{
  "n_head": 4,
  "norm_place": "pre",
  "warmup_steps": 296
}
MLP neurons of a small language model. Each row is named by its layer, matrix (gate and up: input weights) and neuron, and shows model dimensions 16-111. Each number is 500 + 50 x the weight over its row's rms, rounded and kept within 0 to 999. Numbers have three digits each. A neuron's up and down rows have the sign that makes its largest values positive.
Before each neuron's rows, "fires after" lists the tokens most often just before its 100 highest values on Wikipedia text that the model never trained on.

fires after: " ", " (", "–"
L4.gate288:522563571425484559436503582531542477514562497406485512461468491470467479466564547531492502501584405503474524487481527495472468511554459459545524478477512490425489579518443599546507606525446495497553530589535563515537547467511491504522523476455523517565389492458483578457517472515534586472
L4.up288:477554439460523574554488528532493451382562537574517455468539497556540525470441556505526623533463528531382511573473519494448550549457538461512544561458436565453426559497568603583521546424564498470479572479467584525486498450528491471523486513477470557525544466535442611545590500494604503524

fires after: ".", ",", " while", ".\n\n"
L6.gate188:532537466452513472399475557477511476524577448450597532517583440496455509419520551417515618539553547504531490511537525452550531491430505528503465512606491488535550610523558457603576519543511433523519518494542498530516528563548444515495429504467466497475568485602590449521583551577512504503
L6.up188:509440449408396494577469550443547408557397436417478433435482485516508530533449513524431578483498543426517490494437499561567474510501440441467535519554494517520506549529480514629586524476460510482476530490532476561421524515488497494527514550468476492487431583536587478468511446424466426570

fires after: "20", "19"
L4.gate171:452494599435504488466469468469513509522463488486469574404447437476554424455505591451471546534518571487541486509491521502547507539568483509471589538491429424396506513484499571549417483373536496520573549461504458560425494478531467534500431510521479468461482414520491539373553520602480483508
L4.up171:460470478525508541536604474535504603502473486534406456511449398555469532544611487459430536499551482559436509570505573530577476507473534532561474467485385506616520453500436460461472488521546535497421508478502499423487473413425540500475513561586517502498471570452525568453436472529482506450

fires after: ",", " such", " known"
L4.gate354:477484450422557515472481541478550481523474514442559473466473494507449519520461585487531562494438500483546545520504528462491448508463498498542503474549591518482492549561597562506587593481496556458559563397546522492467449503611495489603431452471477567486520531522454510526498538487473392433
L4.up354:594467604513561519525513529520502435570468507427533459479503557561527470511401561436504565400471444450483473604528469498509493559478583518559445436542544489508547536542501428529500573474456546510432516533521500519489556599555428573472498571497428526543490494557598525515525505500525475465

fires after: " ", "|", " (", "91"
L4.gate141:508559478428596587446466515463580551487417557543465490452458546550502602475514463564552479470519522412571518426494524446475533524477424538460496455491450486546498483525470534448437539579524524557544539493465433406535479527441466517534468484442444522410483485468472576505544553468507540497
L4.up141:472466499496533559444517472416572463550535533496440499490519492638553548515515499586448537582600424443615479508551543483568607448462560569572556522492495494541543595559509536454556510482553561453602533571545512573536543534522437497466566523502570558415534494511381474523510426471454585567

fires after: ",", "),", "R"
L4.gate222:541542387429543491430393603463500415429550457457499423471540518450509429528457508445537452507496470508546435526514479469512497475456502428567548445478544460471556558499425519554465546436498466503503531409478537485501530486506592542540458531424454467536483491545501441583544519519457442493
L4.up222:570398370483494457515537525516492468433525538516445591449550492567502516501456494526492474479538510512483546510647418492591482454385496518555514505553410494428578524468459469569483547420510433473485612467475541450552523446555581488497472498518488534485551474517479475413483478524567457462

fires after: " d", " D", "om", " A", " a", " "
L6.gate386:544499379517459580553382501469620514465515519597423469430536545443569632550502465523468497492423481553489485527460522519548530582548551472508552464506440444450550529374494452475571562443453493409556528526513499463417456489591431501454511475513431442466437395449468493490551525544496471509
L6.up386:425468537555470442519494497485481450511469482512542375558504450593517540565478559493549477589449521466542490561421427434444483513495484535497549537631425615444465527527547575524464476553472501535584486538503529492435570524500550477459506465554527360465555523516526573422546515485532500388

fires after: " medalist", ".\n\n", "==\n", "==\n\n", "\n\n"
L3.gate63:534490519443561541484421423525464495476544439459523562541541503524534470505432584489490497492478437529472524508493517449471565531601500514542546482492446518559467581517452492391442540492431548496534512495533562477483443443456464516441509527603400445470483517504487461503457536581504545572
L3.up63:443466435436552534438504414509501510544568522540497395483506411524561559454417486492523528487462527587483471594515570629496470488405456600568463552575493542528572557473442539515489487502429575575549471533520497491466427489637524499485456445458514420555463529482505419531447539475503478614

fires after: "\n", ")\n", ";\n"
L4.gate146:490386523491520451483472515565558475418503531409464557460579545508542456453476534500487500464499557470607487543496525503565500483565552520554518545452552573497580469517434522467470552639563434556430511445488566471514463479494557525499511498415450550480414461498515455456472415419423517464
L4.up146:476549575465501575507511503503349494492525545543513392536570403501456505452585541521469564538503516450534621473496579539548529460483366462584395481465462502459553484491467513393475476523449505516511556534494485500531587443523472460532463558431552436475486398522509547421407438510386537501

fires after: "20", "19"
L4.gate187:616486472466425530471607493537514528415489435471493493463523514460422522562459589472480501501420514451520593545490610539437501481597536535485522515460544501578452516559458461507553530512502509463579496479544522463484401519548484564480479501561523516554457619495562556456447513468466505416
L4.up187:586424437531460484526488538576564510505453477517526520531555530511475482533548579451550516544447539434548483504488510587384534527499459514486477538537597428491498513499458493431474531513511505486504475571515489415551498557536490470390416558472521594517485590497435588498489526605417564459

fires after: " such", "\n", " well", " by", ","
L4.gate312:521617534499433559514484536518536468544509505541545444484542447498459478462515451459553520531573494513552479466505512512557521416494441487488500530607444498545547516450614502492584556583574398542523557483499532418486398419613440496506544521565489525618502598518580497486372431531513455504
L4.up312:462477441568457496500439540481540632465550525503473430455487521474437651553533589547499503536467453482518502453491449536523416485526529496460451515601500492445481498470501440556409500565508512533451495463366527487522595472417504514540453413392509571465518581500582498516455576550407521472

fires after: " ", " ("
L4.gate21:482489424565532502477531515499483464554449458490545520410424506557578568465536585456508522599486549419552557518453472471553525555503493606425528494472477404525498561497527541494550545425442440530533490472499486456421514572504499444522501453485563487524625459440490531500466502467589477555
L4.up21:498498550487465428503440509420484422386437398461556422436442466445509560523498444485480534537470558523520556522521453575518499505522461477577507522539499476438459488466463515481471470449501513494524514415438566426480534467516474445577473474438487465520451471442457488423540430543492515542

fires after: " |\n", ")\n", "\n"
L6.gate320:513400515508542528532446524507501491414557452496559488465529437547490591540465508465523555449474457526532532477467448500519497508483487449477433565527436500466530487442590470577506568497438487395497465501599475418463518513449577502477488475524501591427543552611493497495464431507512559509
L6.up320:567504479507512521516462529616551484530574519481489473547505487519469508536516521396468568542536484478545465447513506474536541468452561576529444628524431368500550589566539546571532479493509454459430529403603477426535500592514462516517509519435443578504487568587496578531458450462538552454

fires after: " S", " s", "S", " E"
L6.gate95:457428341440598467612482448501522441492511554492467516491530472439439411453538477476501560528459462471526548431537544482473509528568553445541588508487535525557467575444582501541507544588473457520492464507482533471499457500478513554508553500498434500529462476525511545501405565566367467443
L6.up95:429430455503550492383424530555514540479512530500558560497531498529526490532486335477655490485506439529561480388487552543596516517546488493624498492480466484521479591469587588534419483446569494433489518548481478437424496515532547504431484502490549521518527527494525556539496501532472401480

fires after: ".\n\n", "."
L4.gate117:477514514528405455546505444523389394479506462553466499475535483387541550507497501518531547561493445512486502531486556544448543546475545523491405380548489461472446499465481599521471481485540383579561434579555433470545552397519478458530497433442483564393441526457515511442434527455543441495
L4.up117:443468519539447416536457566572460610559455560529509480597485540453432489548499555530535501517533520468420451502558449542525456599487455464497596453428492481541383451443504460456497504519467444513538414456452393450500499422480558551478505447560407570538454538451505507523522657451531523530

fires after: " b", "b", " B", "B", "-b", " ch"
L6.gate38:502548542436487554464528523468486441471544426459508472516417480403565472570494559606517501552471448424489461605625524473523474486395495410508461536541401465469498553502476548499428596533492535547436532480501571454462516583512485569452526425418492612463557638519490458459476487509524501466
L6.up38:443511472600561517468373580552579503575512448507491420530521478481478486540507492487604551549497501455513494506499385435443529574472513526418448447466534612435512462576496572541505625511519533442461518467344454441507494454562450532503485513503511578440474515485577434534484503514486490539

fires after: ".", ".\n\n"
L3.gate35:438497525449570427572483570546483543523452491454463541402484489488404620454552523442549511522514608472472553575568479426466498523492450530530591533489497492503551406520413417491584515510550454488525416433493521489526495537507622505561451441477536510461463415481479468498490478486504536523
L3.up35:513491505464489403605507540548509522471536576518469483428479506391453498485493494550483422554491475553531532449453457458467479420455587536465450488554511499478531522443487565495347585524517459585579449384531443488520542485502539465467426472540475504404512469520531546446554409447466472427

fires after: ".", ".\n\n", " and", " Al"
L3.gate155:444492489557517459443510596577456531520654497453468481555561400560477556379527467519525509458535516509441484494435419486491529525476461436472586520417513577458568466419443534503505440528501493402565451471545556477578540447484535520516557485443461535497504472536487534482523442500523558512
L3.up155:465466534543485526485547538581402506487515414469467498537614484528523380449482522549483455453547516499361467507516475450432544517433500491471539486496484490489521599444596559450489467458480488507573458514506483531536520433429472411494578513438462512432495513555479499483554418588520491485

fires after: " as", " |", " Dr", " for", " Gr", " As"
L6.gate328:556497450473506567579437391567547411546482565483496522504418489514446545593490522480550501400473499407495539568473522523523592554504489631449485520635516483503478490479551400555456412513453421474427578480494485529487496418407488521524467433495465505568388560487533453468467486468378545514
L6.up328:586423527583531525433619525448556493526580557513518450418496423433464469526478508543467480549497505468417539464490468471498590425441553471468525497456540439442599519424425513521467493508548521560535524573453533500511467478628434538409428498487505523472482533515546519474472579488560415509

fires after: ",", " where", " that", " but", " which"
L6.gate371:512510489519546490420400454506563492490488437525462509500520597515449528481440480445559512489507494498518471428346503358510623599474477486511480448395517533541555500537564493534532561474517466497491488395545528552537475490523509520464470453523507494480545423470495499495497518432344481642
L6.up371:492474454516520443418400473465486502501442508491550508488514458483562473400567500561501478505589527433484410566595445424486424496411541490497572511557461451469508517524502457500500421497519553418527474447495508462452480482580482542570473570557491498451528449499439529417420487447464519503

fires after: " |", " Gr", " gr", " ann", "gr", "iam"
L6.gate419:523529530528508462618503476542558425532518619418543452537490475558447517451525476463540510497525522510533591488487530471465603567543483532501528549581585413514493492485551549596514561428542471489480543567557469537487428553484492584498527463482478464453549561490478472504479428545454531443
L6.up419:593516471557518498509488429534505440500536530532458535585465492434431446425473542503531524458498526555519522536439579480452432447524505563514495503431450429548592413390567457459559559474472569495456466513544493480506427460466386505446571437525536404486460563543478477476413483428476525469

fires after: "om", " A", " N", "il", " C", " a"
L8.gate166:438449462492513595495473539516511487485563455618494504474520452436447544467483569526589470497391525458501540535480512538471467559455497431559470509440382484513510529352454487484517619609495519545497431482535556537494494526551492540516515486551527453520480495490513495397437497506449482349
L8.up166:495490451456459547495493455410504496577441573479510490438550485554450514512421467568500491546407486549548420463494577511506487528519433531468533499521472482437473458521448561491513466408551628410440437535550552484516439427536487503493553518597410465451492466466539497436600615462439474526

fires after: "B", " b", "-b", "b", " B", " Sw"
L6.gate572:431498483483503545470513541424451440513476476431544457460477478448508453484556443525492483537574508491450485553587503539433554450457547513495501550622501465460556510527381461497440469473455464467560493442458485467516539591494428559441450503458442633471541483536501469457567477480429524396
L6.up572:482531490511652420473364433524485512501494492397501433577479551574559482445483444471550446514426486515506543499452487455488481511505458463485559520432572520421506529551514456472469527476559425506503472453478476432433410496415523534477579539485421497476600592487495465467449491598538474538

fires after: " C", " I", " E", "N", "I", " N"
L6.gate539:424492489384449471542481478563516539466510487561432485523510471423526440627378495487534594482485515475551523584536503473494475445436555442529567495472478521483425462499470499534520493556712431512575429525560541495473411538597488488521505568453485440500397460498539507416466534464452452403
L6.up539:569530462415466489535470468542639374491531570429507516560458534443400408511457462519429465548474465500525494465501513557430485536503498544503436568501450492463490612631504566527414404542423410492444543473488523497459499487504466555596514570458501478562533582501432529415422511495496529507

fires after: " ex", " Med", " Ex", " un", " ad", "nd"
L6.gate407:572463470471503469534408521540486491515483558572477504498559608415502480484484554471539501435492407485416521519489461486479529565489466517479501586495522478444431473497561454444624452508484495508497618471504484540440516472567601559614547543465447577529469528485569468371493621540488511516
L6.up407:485464553501486496340487481432525523446521576549447481512530511481534392535500499518427504581435506466482455472484579492568451509514432545422536492427482522630492467574418535402508486389504459477493506496413528547510531422504518479533428566471490513442512412483382471528483465532481554489

fires after: " B", " K", " b", " N"
L6.gate573:556474528454562581490409444532501392452477438464531434506420445517609554476419518504492481583567480385498463417623567571490508554492540513560458495615531528479619454582569473512450548454496477481498483523469479457542422597547491519503570455494493574529551592549481568495522462504486530465
L6.up573:506563545465540535570492561530529457467489483508555546443476518557497431530517511470523530503576466485465539420451505557440548444493598607500564455484389506448513376521501525463542491516536524536493458490505465619589487478481467566455596530537463517410617573567513488442462565514443491497

fires after: " |\n", "\n", ".\n", ").\n"
L4.gate265:494498456532466536444400384502422463514493534503497500406600501490477527552510412467518481565504428554510463476519475442483521517572464498450544539481590545461506460602471498543461633557492537516483518486532427499527414521557544532592464464508489507505451518506507568480461461595532634505
L4.up265:509507440435534670521439575499417588396501460478507504491516482452553502416559539517531498543511551540432584494523556517570557495551494584444465531500502507429532485500462529506450628540486551554513516499505561564437559499519482559528506564512453435368434415514523593451562533463497515535

fires after: ".\n\n", " |\n\n", "==\n\n", "==\n", "\n\n"
L3.gate345:520472510509451542506462492515536448479535573500625477420533443497473454580497577481511565609452468567480475431528570500558541545502550507520480536418526561526520524548505511510509509463536472423647458499530515473520437442548547555473564460525428493442504573480481431445493464523496509485
L3.up345:496457392519568471518581546545523444585451539514507440541401451585535492539436391450428444515493524547539430499443437494406542496481579546501498477479543489492546631505438522437493464516527524400575529470544430527495490530516505507474524495505447481468460489522473516574487467470532519432

fires after: "==", ".\n\n", " \"", "\n\n", "===", " ("
L3.gate229:398497512432388426473504530583443495468557578468503457403473511556495531496516535414544576487374457487481479571586512484502458473412616585610513439504501458514494489550555507443469544471557467473460537498422544476508457458572471564531447497521433468441475519546449470447562521545497508532
L3.up229:513447460526494547534549481498521469499474475551550483482406536497417537466537539558570473502621579506540454474430458530567538504483486541522519583524473521559643530433453468559520494475505534556529504440544422453562579516572563550541538479464473486468551557452533541514549494492436581512

fires after: " Ex", " l", " tem", " cont", " Med", " Pro"
L6.gate540:508493474515500471455507505506457570403512501474519529495496427482481553459560571475486492550516406559512525529514509457520511555457468409472449553576525531456515541490387468453449467428544548535473556472524470435469584467399568549375591552512478579508487532489519471479434547569357446465
L6.up540:400430484468527529468522492568455457465490491543435526393536461477528480453461517504513496514524474555552534504466585504505540479444465466470547589505557551562573528392560542478495549517418469495549536500430457495549436465465508507556477562520495493480587453524444585490509585471536566481

fires after: " in", " s", " p", " to", " of", " sup"
L6.gate259:560508444442563509563506553531515495428436553469502520386490509447509467453447530446539555457456456503572479412434430487525499381527509586552537533481533510623519543452573403496487492502540450564468457470588524454498405416537495550567511596509506494506511557502520492531518520564442490562
L6.up259:510476446479611484496518516452534382445497460466514569481506461535473473452488548477607477591528568469476473550532545476550561569468457550500399442525490493494477502469521523565418491524417508529480480405570462581518438379427448555553567437535412439484479507578504362480455584483490468509

fires after: " (", " \"", ".\n\n", "\n", "==\n", "/"
L3.gate403:487454425449514527462453488401536556599454587519522462457520455618536530528558513477514470559556510536509478463548474428575503445494498473504525540492425544357538467443486593453532555481438452449530467523435510559479493451503475569482600474554471613481545532472532519511495448498494548426
L3.up403:482473501597472468450542418506517534482485496495474486459446528474577538487543523507411475525561464486451554454537504519450480484475559498518405498427540522477450505523595538567497547437484508507553527511581525486528411531538597468503468460509513455544531519505445434510488519493546514505

fires after: " ", " ("
L6.gate324:492498416453343515606405494546437371503543442471501484485541452463463535456481611508638445502421491410539450590520572533493552561536460458415488536598504594472486492430507408487426462519421598556552543510457512518529590425449481539426457431438494488524414468519515520452412485487415527506
L6.up324:380494526488460551444387501501502442450470380520458464470564588540515548582495592536436468431551527507481459522521528504598527538497431429548489531525438542445526494509540515478495534502557549525465570553522425516457473451429554453354415410433450477538445446521517531492491548443479504471

fires after: "ind", " Ad", "ad", " Ind", " ad", " dist"
L6.gate287:495565489487498388429513465447382513492467483499470479490584529494514407485488525584598423563551508418459468494475521526545459522565399447487460569570505544457588508488594473443480530511505466532493522520512437455499538493419596654548554604496507534553488507477498513445551541513524464525
L6.up287:487490457382496555548487516470470447467547479555411571538524367545526565509491563501436458442501457551462484445486536468387496492453497503566403447503431484496494541458443525510481518515490539540495520431568601508464492485495535540486496508490471455546483467539500481535468465427503471553

fires after: " f", " F", " to", "G", ","
L6.gate390:445465609519494553539447529486535440452443508453498510495465598450526451410594549612496590551544532426441522429587540519540564495401452552451471482587517509503530539517424485472409436507591507405478555462555556460439507378534436554491620490415564490444432476503363481496396504534460542563
L6.up390:540525500554529598547413536646460498433482469425504495544466551526461565565401501483519478586531550426526528508501482572567572466445472501503366531503527434487432482542467547460483520442456493381546464440575481478469460366455478483548558409459480459548547560540460570400605530506468560519

fires after: " R", " r", " b", " B", " t", " f"
L8.gate211:494548530520520597509434499565450430433492432473502412472506466473507500509508503508623512452453559467449521479575589530510497474532544503503468608512472494520534592519466495501475494615463493503493478436518416408504458487495438507506471549561499625445506463494482444554422441569496543417
L8.up211:589481560463501557551509539503534575442489518489563462579584516514537523494602472526520522552509421443463514479491496478534543483474567503548453529486457457517620543518388504450483408623543566487485516493493453500549528570519507501475545488516513475515512497517452483415521412478583481522

fires after: " Ind", "ad", "ath", "ind", " Cl", "ld"
L6.gate165:460429517458512449511459542518465512561485517464449463545565522509380441494498558564516510535564503497435499409514460576527500513490553543585454604485479505501615497375502502478490549496564477489534337577482452501554505441464492456431528580453501520466506504462565492481476569538546431486
L6.up165:510533458507478499423580549470467438522541423627461565499517522465507538515558567449463556511431472468588487483411518610459525504497652541500502542526427493426422537474504431572543572535556390434500509580482510441498412551471531508548517584478527538624522435501534450475531448411485464460

fires after: " ", " (", "\n", " $"
L4.gate8:449481401500556461442494520459473506536511501415472519378503505510497534524557500498567467535434569456505487516534505515547579443479536594452457526530481517424536520427490559509462490404444424480588518415426551533519540498521445477512451473337448574448437470532528550404582530504472521435
L4.up8:454498483500530492515545452575540605496495446555487498475481474519516573525598376457528515512466487464482514534551548576559467461473527545470523523547525467470493471447416514446498485497539566568493471503483500502501504463460531413530540493461497524483380519487464544569570533507484500515

fires after: " ", "|", " Q"
L8.gate507:496513432492532542365426488530582499547537532470583428440557488438524545517508535450481485548537501475492498487532487468442477577436536474542501429499495508494490548396468542476414545522569532551445481437482507549641615431421493509580499464572482464459507485438512445552548499504356561500
L8.up507:568460449551485553441533375507488468517501491392452401521523459564537525525442570500442602532441466459513474453451427516476474480453546467436528533393395471568457529482474481479481537480602469565529545575446476544498599505474532469489490538472474424537482425540430533468521503618469499469

fires after: " S", " H", " h", " s"
L6.gate459:596487481531525461536492465509535489488474420420532539446443448491410484531514476518481451520473481522532530435531562577522476498474557479461505436544510435437512617411490476499425483483433493475537399441450344559485519485585552520495512447530424511508495471468436604473432480454440578442
L6.up459:427435514521536470428433395467486560404454441487466525563506557584440516467501516441503456417630553579583557406506475567497456473530503450537559452567568477520560551441445511529504500466483520491422407528597516507469553480418479543577506474465382518497540575578541469466536498543462513531

fires after: " th", " Th", " Sant", " d", " ch"
L6.gate218:501588458475466490512467456523441555487611492457560552430554593511593473522451501489463464427613481546599532474476371471538541485489506488537443535555535664510533542435499424476485575418505521445463543501505538465483515446496521371486551528454496522415600451439439535465574472520519412478
L6.up218:536470565501514582486453462495566579572506523535552478433483434460471492510492463457596509488467512559423476534450489544515460567390479575422503515530386500416452487489542533483484493521563423465518499483396446466588473542435580537460500563454404497523488524474525587384650521554501561450

fires after: " L", "l", " l", " Th", " th", " led"
L6.gate493:477598532483538547459466517578480551519559514525472385502504536471451501488451537534473530497545470533543526541550569485593575403371493454483453566530417572580469554482415474492422510538487472587466513576556489483485437473503510439570512608445472584541462440476491519521452546496504463557
L6.up493:514618584547474460415470587487523493477475423514518444414468512434476468480471541540477568498505509454511477529476436509466482591410510477495488493564436479358502487606478592518548526424489510459416486452504521422574547512569506497377455538487483496413506436552453523451640510478507520510

fires after: "–", " O", " ag", " Ag", " ", " br"
L6.gate435:513458466443416549617554445502482505418529433492474481450497537459361512510472467427454528484456518501481513559473529464450554529451548556491557456545483525497491606601456513524424551487505545508471531512414502432462436421478467456524614411485467640467415464453523476447431448454437538473
L6.up435:473551620560508514450449508483426609418561432466490520488549432493460574437534609511588447501488485462508454459523605509563483451583534449547485537514586499455523536504547507548466531492531552501607575480504485457542521541413512442448575487519455414486497490468470495543463440470524549471

fires after: " ", "a", " Sa", "1", "7", "ota"
L6.gate199:497445522508447436384483527515447486508406495443470457540551539518420445464570422569528534543453541476555450497567417594526482594469581504560432498471421517448499539508501471498662478520479476566491485494560438524456551546461553434485433472546621569490593489532532418506531556536564535468
L6.up199:535454470420466431523470505402378505543451435535557440506517433572506530565557526552478515576481540601537543511461396570516528446522588393451394450498520510490363521469492551474525427520495522474555498472499477422473538586578531506492493505524596467473509504499419461507475526572475475558

fires after: "\n", "\n\n", ".\n\n", ")\n\n", " j"
L3.gate123:429493497458551546458460513523551536451528536553547526506523507558520577449532457526507584454539499474581402491576567489541511430448559552511432551546555533467555447495551462359571558500508489547449385499492540509556360438523547447489469420431474520489491501520490460562501446506504519616
L3.up123:457535467528491490453534601533496545464506496527446486618471517534480566535504554531354512591556574522449493471393442439560542490512550418518462592446438539492560460567583532504510575505466609468467454496562460498469523544502563469500527490539538528592403495506466591542488495572518502650

fires after: "19", " his", "ü", "al", " O"
L6.gate556:468488498557414495409538534499562549475576523474568521584529445435501487543556541498512471580465525469550530486439486392494502604558587544508377493528561504489535550532466548498476473444459497506358498402469510467488545491586499476514554486489486467420483523435459354510561524599363553437
L6.up556:496430464526534557384537562521421505450503413473546488455427547490403470576502512447497510540489496410514522463478501522452586516415417524557385541484483561422528477470545496469538461464569521507566405473516505455537453546440539556556568518584530457553646491492521467533562548545442479457

fires after: " B", " b", "B", " short", " in", " N"
L6.gate244:513442569495516534550509518494493434465532445426520404473513472503570451490449426517457490479510500462425495494605451509457538480445475459574596485571423461458498520533448458436510428584569563514607484448534512498482504540534487599562521459451489502458451471510472576568478441490491499386
L6.up244:500516531526436525528515510504452374487489527533434559502579560509560458490479477491556517545450476534505576494486610574421526461525553560518451563500538468580512521505517458482564524570582482473552449556523511506459401537502487498617496457497536434522503483493444492594480410559531571474

fires after: " No", " C", " c", " equ", "om", " A"
L6.gate361:471523420482474564592453467520576508525467442502533503437542442460500539530497453491515499506462420525482515417501384469511580444483494315536532542559542557430459527566478476505518503568552485552507433504531471527525403502560550442552537452530545497487422534462502538423431476485479485490
L6.up361:523514560398526526488493465386575537496446567540477510566505456556573572550458648562421361495492377488570542487432553499539510493476508529424506514458529513455481484551493620532562545500501466492502523473470556482480564616503482531530502484554555480566415471499580444545477481492436531442

fires after: "20", "19", " born"
L4.gate76:534456569409470483531505420436503546579520489526395538544501449483468499480448501485465502481550556504518557587496560513382537514555399620502494517484512500506560467490526477473517449523585428587613575499508553486530495454537525512502468448574465518476434466490456536459521538491440507449
L4.up76:562564450558391496548615494528431555568433580481475501430503511499556540474508507513500499438439414520525571611570506471518558491541505548499534531462505491528519543539492473465414469464586537473508588569489482501583425520495478555474427493564488544610369427490496508423464568494471525574

fires after: ".\n\n", "\n\n", " |\n\n", " B"
L3.gate516:562458495574528497489540605531414449482578461504514534616472469454544490483499539537496553446553491517466454549524557492558477490527518469517446460536477551491535542499485476491501576574487499540525515426567515404475569497518562403487464476502478504551525461455491392590472514418509488469
L3.up516:493514594531453503387538506483549485488540439429480502541533451514479525440495446530589543524469470492478558470512526444605568514587489444575482504447578476486564498469589531462468399488467562385443540487565414471468481519488406485547481588586468444475506423515461542494488448487574528501

fires after: "born", " born", "\n", "-", ",", " who"
L4.gate330:575480457339474437460484470426552474568484493505472524417471408422546485447491443412472511542500480508515515507538523468524470438430591582563503488553527461498391421529393489484451650495458443507510518505527552456554494486550541474471392481486430427483455465484520450486493570498475506426
L4.up330:434511496542521532515544427462476480534380496372559513402546564542428529551617551451521476487462490578543478429566477522497439538536524473510524512572497535470493464484499565578434460572578444483441583483443504401542545411430483606532528455536564474528507370498558487514426487475422472491

fires after: " in", " to", " of", ",", " at", " from"
L6.gate345:553470487423584508435498574544497525441493552477558576474528540442429539522533501434471605598461423551522525522479553407584563480469515470494462549478437521469524460528448431463512479516488437543481546508486580496443527479532422549635451535529474544617482518464549541477472496571511547494
L6.up345:430555478412493538516565533478462487483435510484546483506533423460497486492572542527559476537439455438456556549525469551418560526478536442412428456530570531427525504471484545486432458447535430516625563393459429584491495370505422486494559474495511459532372515506500513479467561414600530565

fires after: "\n", ")\n", " M", " D", " U", " T"
L4.gate309:477468456501567553515533528442429407533474552516510473557541465448514491496563502495465513522520421415538523462494500413550484476535480445584495513508472567542577430586494455464500535574530469481531384488502511499482408492500569473551462546486528644446501463503473454460495491490440588459
L4.up309:436468432441622497527535522447517494519420552467497519543545379448442549532536549487490482460474509392550549558412537531449515552514498473513500508548479514412528454544519501505560517550507561507588405533480483532475433497493555501515539524440543636421546534499455486439567482512469492448

fires after: " "
L4.gate167:485484547502495477509434517491508468418562599385501595487537485452590483434483495477496530470476475471495446517499443510460500488581463469583485490554484562525528541587550574542427571559466506513545453528523570506494380555508545501571430559473485553497448468499474551561503472460525593574
L4.up167:473520506535486504509535526497471460477510511554553499531510426514446507453507563548504486470577484420470513568533523446501493492527445498544542477579491471467428599491527476504454571345523564495469464536506504612482496478516533478475436509472448538484574581536329561508590480586589493551

fires after: "\n", ")\n"
L4.gate447:529524413562452473372455434399597533561441411408498487541564514485562525434537505480531482433494471462563517462498517507538564438517530480499416590519534505461512542577536514530561463543549506595443505544514545431581458547505462577511427528540483501536438566488514534532392423562434522476
L4.up447:623548451535627448437418470424588514563556499458599454572558458547587531504548514434536525509467479473605441511504512490479625561468515498516426508521510517456506486539539508532462589484510444483463479473523478500526483556534460584597538500487471501516459496497463526502462510580590486554

fires after: "\n", ";\n", ")\n"
L4.gate575:477504481552508450437424508527484505513487485461536562455480496513461466366464622466485403516550521515623480406498594499473501444508439477609453521512522598523515435441507527419562535561443527611467489421505547459594419547494523530487460495479555437508522525576544418489452474486533527399
L4.up575:489382525546500475554517549462493449520474512540514477529559462418514502577575483556522555477480482474512476506496476482541480454428562558485460558537545459473522532603506443507533487582535506374458574485521488571444523489447453473550495485433502666519496561497453512575503478505530510561

fires after: ".\n\n", " |\n\n", "\n\n"
L3.gate136:428439437515478519495527442508395473488426515478490496478556402451469505618484601517502570513508558490435471466487598472509524553562565496606418493494514438464528592503460517411411531521494548528494554458471479437500551511495541453421440494514488481418406475483448473470511508528508602508
L3.up136:451389519494532477495559496490480568527491511434485501585578489400440535485433544513556597515513501455441493536366498532443514488511584391483448500483586559411544550469461481488478541568424562491463399492544414502526525436548553477462523482490510500513431446474413433465433553442552528424